From a checkpoint of a small transformer trained on Wikipedia: width 256, 575M tokens.
MLP neurons of a small language model. Each row is named by its layer, matrix (gate and up: input weights) and neuron, and shows model dimensions 80-175. Each number is 128 + 32 x the weight over its row's rms, rounded and kept within 0 to 255. A neuron's up and down rows have the sign that makes its largest values positive.
After each neuron's rows, "fires on" lists the tokens most often at its 100 highest values on Wikipedia text that the model never trained on.

L2.gate266 [110 194 144 143 123 167 170 159 134 117 147 160 175 152  93 144 136 106  19 128 147  85 114 117  98 112 146 181 137 133 120 140 144 117 142 115  48  86  89 100 163 153 135 150 166 134 159  85 122  94 165 102 122  50  84 175 142 114 135 146 138  57  49 123 108 131 127 149  99 104 100 156 143 202 112  58 180 101 123  84 139 137 210 124 182 207 115 109 161 222  95 122 144 123 145 150]
L2.up266 [151 187 116  81 143  96 164 174 157 127 187 148 177 131 106 189  76 125  88 137 117  92 150  95  74 114 126 170  81 120 120 176 122 141 142 104 169 165 129 118 147 116 133  88 170 110 126  85 113 155 140  87 202  98 127 171  92  79 113 126 103 159  78 166 175 145 139 147 150  82  78  70 120 166 136 123 107  90  91 130 145 160 169 142 110 161 124 123 132 189 150  86 162 116 150 125]
fires on: "7", "6", "9", "8", "5", "2"

L2.gate347 [110 104 101  93  93 119 126 152  85 174 115 141 101 136  82  48 208 140  74  83 117 121 125 128 145 158 123 111 155  99 104 132 167 158 124 118 160 114 152 150  95  97 117 161 145 166  69 116 169 152 131 108 119 167 124 107 103  96 160 156 139 172 105 121  99  85 169 174 109 131 191 126 124 132 112 146 151 198  95 152 166 121 146 121 119 109 139 203  85  94 166 154 132 125 140  95]
L2.up347 [129 115 161  95 112 168 149  91  89  98  56  74 122 134 144 112 129 131 149  77 125 114 145  96 177 167 148 129 220 121  85 177 143 179 124 106  90 159 166 150 116  73  92  84 110 122 102 109 117 132 129 112 145 156 115 169 110  98  56 152 145 103 113 112  69 124 144 119  62 142 168 137 119 139 101 138 149 166 126 107 139 177  74 171 119  76 182 226 116 154 174 134  78  47 114 111]
fires on: " of", ".", "'", "l", "ou", "ight"

L5.gate2 [116 169 120 104  86 120 121 139  86 134  55  74 154 155 104 123 125 142 143 142 169 194 107 135 106 112  53 130  79 124 147 143 115 136 138 131 144 198 132 203 123 110 113 103 118 183 145 124  98 154 104 137 127 166  88 161 141 142 178 158 124 208 127 141 118  97 107 181 101  99 181 155  92 112 164 128 128 164 163 141 155 126 152 157 129 151 176 123 107 158 169 129 111 112 135 113]
L5.up2 [109 163 173 153 111 150 103 130 115 134 107 119 109 125 146 129  80  98 116  61 161 116 120 106 186 148  80 152 160  77 103 125 158  96 155  52 130 151 125 104 169 150 183  53  90 138 123 120 155 128 119 172 111 101  70 199 117 107 150  53 103 120 136 132 162 116 136 109  88 124 121  93  52 193 146 128 162 150 129  99  85 186 137 108 177 147 172 131 119 146 126 121 136 100 117 162]
fires on: " a", "\n\n", "th", "mb", "ed"

L5.gate93 [176 154 129 119 111 198 155 169 107 171 111 130 132 136 117 159  80 124 132 102 201 118 164 117 161 119 145  79 124  55  89 115 183  61 108 132 165 160 152 126 142 133 130 137  58 129 138 122  99 117  94 124 116 115 129 156 145 166 173 131 164  92 117 135 107 183 126 117  76  86 125  99 108 107  91  62 149 109 142 151 145 161 131  85 130 136 141 124 151  83 152 115 139 189 154 158]
L5.up93 [167 173 130 137 138 109 123 144 183 125 107 129 172 112  75 154 128 127 214 101 150 151 139 172 110 139 109 137 139  61 155 138 112 135 145 136 121 184 178  70 153  69 134  89 140 100 110 132 195 145 124 184 170 152 179 113 112 133 173 119 115 109 108 169 154 133  83  95 132  87  94 166 134  73 161 117 120  66  96  54 146 132 117  88  95 141 123 116  91 123 184 100  75  91 179 120]
fires on: ".", " the", "-", " for", " by"

L2.gate68 [101 139 144  64 161 108 108 192 181 125  73  92 114 127 124 147  75 136 116 110  85 137 134 118 157 173 182  79 160  81  95 144 100 119 120 157  67 165 118 148  69 105 161  77 102 184 107 138  87 110 146 120 111 163 124 167 106 118 141 112 162 158  87 126 113 152 129 111  68 163 162 155  82 151  85 151  73  96 163 147 143 161 112 154 110 160 167 175 164 131 151 102 145 179 140 148]
L2.up68 [120  93 145 147 116 120  98 142 123 164  54  96  94 145 207 156 101 185  78 104 109 101 123  99 168 118 120 100 177 165 108 117 108 127 161 126  89 138 154 171  90 115 139 143 201 192 103  82 119 140 120 147 134 166 171 136 189 184  88  50 107 171 116  74  97  91 136  97 124 178 122 147  87 135 101 141 138 108  94 179 118 162 140 152 129 125 149 156 113 124 109 165 107 104  93 140]
fires on: " of", ",", "y"

L5.gate113 [ 77 118 129 116 102 116 168 110  99 101 140 104 126 137 167 162 113 215 125 168  82 137  69 188 173 180 127 126 152 194  58 108 113 137 138  77 110 172 115 170 157 135 191 131  57 165  68 142  74 120 137  88 150 105 173 103 171 128 129 159 121 130  72 119 138 150 164 104 182 165 139 160  82 114 117 151  96 121 125 145 152 176  33 115 122  44 178 131 135  95 132 102 132 134 107 114]
L5.up113 [136 108 191 149 154  81 137 117 135 106 115 106 130 138  92 113 110 142  75 109 168 151 154 171 155 162 106 157 165 122 120 172 108 135  74 153  78 187 128 140 151  88 103  61 206 126  90 152 102 128 152 130  81 157 112 167 140 142 143 142 118 130 112 142 129 136 112  71 125 155 146 130  95  93 158 114  71 162 152 146 107 105 122 159  81 116 162  95 158 139 162 119 139 134 133 178]
fires on: ",", " as"

L2.gate81 [140 160  78 153 158 142 145 115 113  85  67 104 117  81 152 129 137 119 163 148 107  86 115 149 108 171 210 102  57 142  86 142 147 136 120 125 142 165 140 126 141 165 175 116 151 154 116 117  86  61 143  77 113  86 137 131 164 196 126 145 109 142 127 144 134  94 137 138 139 106 175 111 140 102 161 132 124 129 130 100 146 104 100  91  83 117 107 183  79 102 224 130 120 168 110 164]
L2.up81 [142 138  97 208 133  90 101 118  90 158 106 103  91  86 190 149 108 105 146 172 140 102  86 135 154 140 151 134 103 137 121  66  94 141 147  54 184 133 146  92  83 132 170 140  75 201  93 139 129 112 149  97 126  84  62 118 176 126  86  68  77 137  98 130 119 117 153 115  97 154 136  96 125 170 134 133 119 148 101 130 108  89 125 140 114 117 116  91  99 204 176 102 119  66 128 137]
fires on: "\n\n"

L3.gate288 [187 144 166 140 106 132 168 161 122 160  62  88 185  92 129 132 121 105 136 130 152 169 113 185  99 159  95 101 139 148 143 129 117  95 124 102 115 123  74 117 149 148 123 141  89 160 157 132 116  92 179  61  57 140 122 155 111 166 125 145 146 148  80  74 132 143 167 101  75 106 143 125 176 145 161 135 125 107 139 162  95 106 146 117 117 127 104 178  89 111 163 133 183  98 125 208]
L3.up288 [122  93 165 106  40 152 147 132 108 151 116 148 127 132 158  89 151 157 170 177 152 110  77 110 101 118 118 150 153 108 147  75 159 171 143 147  94 143 104 136  81 139 151 140 103 129 159 116 125  94 191 102 147  99 124 146 125 104 124 164 116 203  80 107 116  90 127 151 113  72 118 131  89 150 154 138 138 115  59 109 190 151  59  84 147  88  95 131 115 151 188  87 114  72  60 155]
fires on: " by", "-", " to", " from"

L5.gate317 [157 176 124 169 112 140 131 207 203 116 100 123 185 138 140 182 153 136  78 104 117 108 160 109 152 121 108 145 156 111 101 125 137  84 146 161 104 122 163 135 100 155 110  87 138 132 102 125 145 106 125 142 134 132 156 173  85 126 152 130 120 136 181 127 129 124 121 118 132 169 191 158 127 109 108 135 139  90 138 163 134  67 138 161 165 201 217 116 142 186 160 171 166 190 147 119]
L5.up317 [187 138  76 115 111  99 117 110 126  41 174 139 183 133 169 155 116 152 154  82 144  81 143 135 153 163 142 144 195  85 140 128 145 140 174  85 110 154 104 114 112 183 189 132 124 158  98 135 114 183 139 122 127 175 137  99 130 115 165 125 106 123 114 154  79 118 146 108  80 173 229 107  97  97 135 120 123  97 153 169 159 104 125 142 144 149 174 142 119 138 142  87 167 167 140 127]
fires on: "=", ",", " |"

L3.gate376 [103 122 157  86 111  95 145 120 143 158 163  98  96 159 133 102  93 168 113  44  61 135 141 119 171 153 166 145  83  93 108 102 136 158 211 119 141 113 197 155 106  86 107 156 123 130 120 171 130 113 159 151 132 178 137 197 118 177 143 156  80 145 100 148  61 144 171 126 120 176 139 102 114  96 118 135 188  93 138 129 123 116 100  91 153 125 166 160 134 137 130  53 105 158 157 174]
L3.up376 [154 147  64 109 112 122  83 109 141  91 104 107 113 154  98 143  96 159 100 129  68 148 107 136 149 164  65  36  74 174 138 185 127 140 137 132 101 119 186 108 178 150 115 112 136 144 172 119  91 102  67 167 105 118 173 188 145 195 107 159 168 177  90 135 148 121 127 127 169 168 144 114  96 113 206  99 130 165 138 160 111 120 104 132 146 123 191 149 142 115 140 100 160 131  99 157]
fires on: ","

L2.gate236 [162 183 144 129  89 117 164 163 161 121 105  85 184 127 109 167 133  66 131 140  97  90 199 103 128 126 102 153 138 131 102 172 194 149 135 162 133  87 101 128 119 155 176  96 157 144 177 109 149 193 113  83 127 117 112 135 115 137 100 136 135 120  75  85 192 161 171 155 134 114  94 134 137 181 139  85 111  67  71 156 142 195 180 124 137 124 155 121 119 182 143 160 187 140 124 131]
L2.up236 [125 158 142  91  93 158 221 179 146 102 142 119 100 127 131 171  75 159 119 126 126 146 143 210  83 133 206  88 128 165  95 124 116 127 138 196 199 122  78 101  71 123  78 108 151 176 129 136 146 142 159 134 129 150 168 142 132 100 150 162 171 110 104 135 171 179 144 145 175 161 143 116 128 189 130  90 109 115  82 105 119 117 189 163 139 166 159 110 121 129 158 164  78 132 141  83]
fires on: "2", "0", "1", "4", "9", "6"

L5.gate496 [169 122 124 101 152 114 126 142 181  93 121 117 124 127 119 128 126 142 133 152 163 142  86 157 134 124 157 138 114  97 106 179 163  88 149 127 120 138  91  74 167 126 183 144 118 118 144 141 143 105 172 200  92  99 121 107 121 127 163 116 132 175 116 138 167 194 155 131 153  76 143 125 146  89 131 105 143 131 132 171 114  88 140 135 150 132 174 138 163  71  96 146  91 145 112 215]
L5.up496 [193 119 178 128 129 122  73 125 187 168 115 100 126 148 134 155 138 110 146 159 117 113 147  81 111 118  90 126 135 130 182 121 115 146 141 149 157 104 109  74 141 103 158 172 144 180 134 151 155 180 164  60 125  68 100 110 139  79 109 165 164 177 162 102 139 157  89  81 116 116 114 153  90 103 131 174  88  71 137 128 147 132 100 142 126 135 155 174 173  93 138  93 122  87 135 154]
fires on: " the", " with", " to", " of", " by", ":"

L3.gate350 [169 157 101 140 119 115 132 105 173 138 103 115 133 109 106 117 205 120  87 172  86 137 131  94 144 124 122  73 118 125 177 156 123  82 132 111 139 135 172 175  96 130 107  64 139  56 132 176  91 140  52 160 157 145 146 164 127 154 160 118 115 133 106 154 160 133  82 149 148 158 148  76 218  99 148  93 192  71 136  77  94 145 107 153 129 102 100 178 131 111 139  75  58 122  99  95]
L3.up350 [ 99 198 137 136  83 164 146 155 176 117  56 167 159 132 147 112 141 118 177  98 167 132 117 137 125 104 114 107 135 144  69 163 137 147  97  99  59 161  87 132 157 168 149 160 159 156 109 136 151 131 183 106  84 116 123 106 141 110  73 102 106 121 142 124 121 158 143 179  56 118  94 132 152 113 113 109 158 103 124 131 104 161  67 142  62  94 110 165 125 130 160 178 155 113  86 177]
fires on: "\n\n", "\n", "=", " played", " moved", " play"

L3.gate252 [110 121 142  71 149  85 139  97 147 144 174  81 120 182 126 136 108 147  64  91 115 106 126  71  39 124 109 121 119 121 136 111 169 109  66 192 114 143 159 132  83  43 116 101 136  43 159 174 120 135  75 128 121 114  66  75 167 149 116 137  99  91  54 130 146 166  72 137 142  63  88 135 142 194 132 151 115 123 179  96 112 144 137 143 120 196 101 118 119 134 110 134 139 141 121 108]
L3.up252 [137 167 133 152 112 168 128 135 165 114 141  94 175 126 137 136 166 153 132 160 133 167 142 130 116 162 160 100 130 155 151 134 139 146 143  83 148 118 116 108  93 132 107 170 213 179 118 149  95 136 109 128  97 130 101 113  94 140 142 122 144 126 143 129 154 132 157 150  78 155 207  83 149 120 140 178  91 101 180 131 174 145 127 137 146  86 143 113 104  91 215  87 181  96  83 174]
fires on: "=", " rock", ":", "\n\n", " —"

L2.gate142 [146 141 161 128 170 136 138  80 148 127 146  98  91 120 188 157 171  94 208 159 145 122 124 150 131 180 108 130  75 143 124 160  81 158 149 184  78 156 151 102 160 109 108  96 155 111  92 152  91  80 127  99 136 110  57 157 123 108 174 132 119 160 127 116 144 148 133 112 127 115 160 107 160  76 176  90 148 114 114 139 115 148  97 169 149 111  78  42 190 107  96 132  91  71 138 170]
L2.up142 [164 158 144 166 130 153 103 146 110 146 139 101 217 123 150 123  86  95 133  85 137  97 140 125 102 107 159 124 168 134  92  75 141  83  66 127 135 184 128 118 144 120 104 186 127 157  94 143 138 155 131 161 170 187 133 123 130 116 161 134 164  97 139 171  95 143  82  92  81 157  86  61 158 105  94 150 126 139 176 126 114 169 138 152 142 111 160 118 153 116 207 106  70 194 174 175]
fires on: " with", " for", " in", "view", " by", " Website"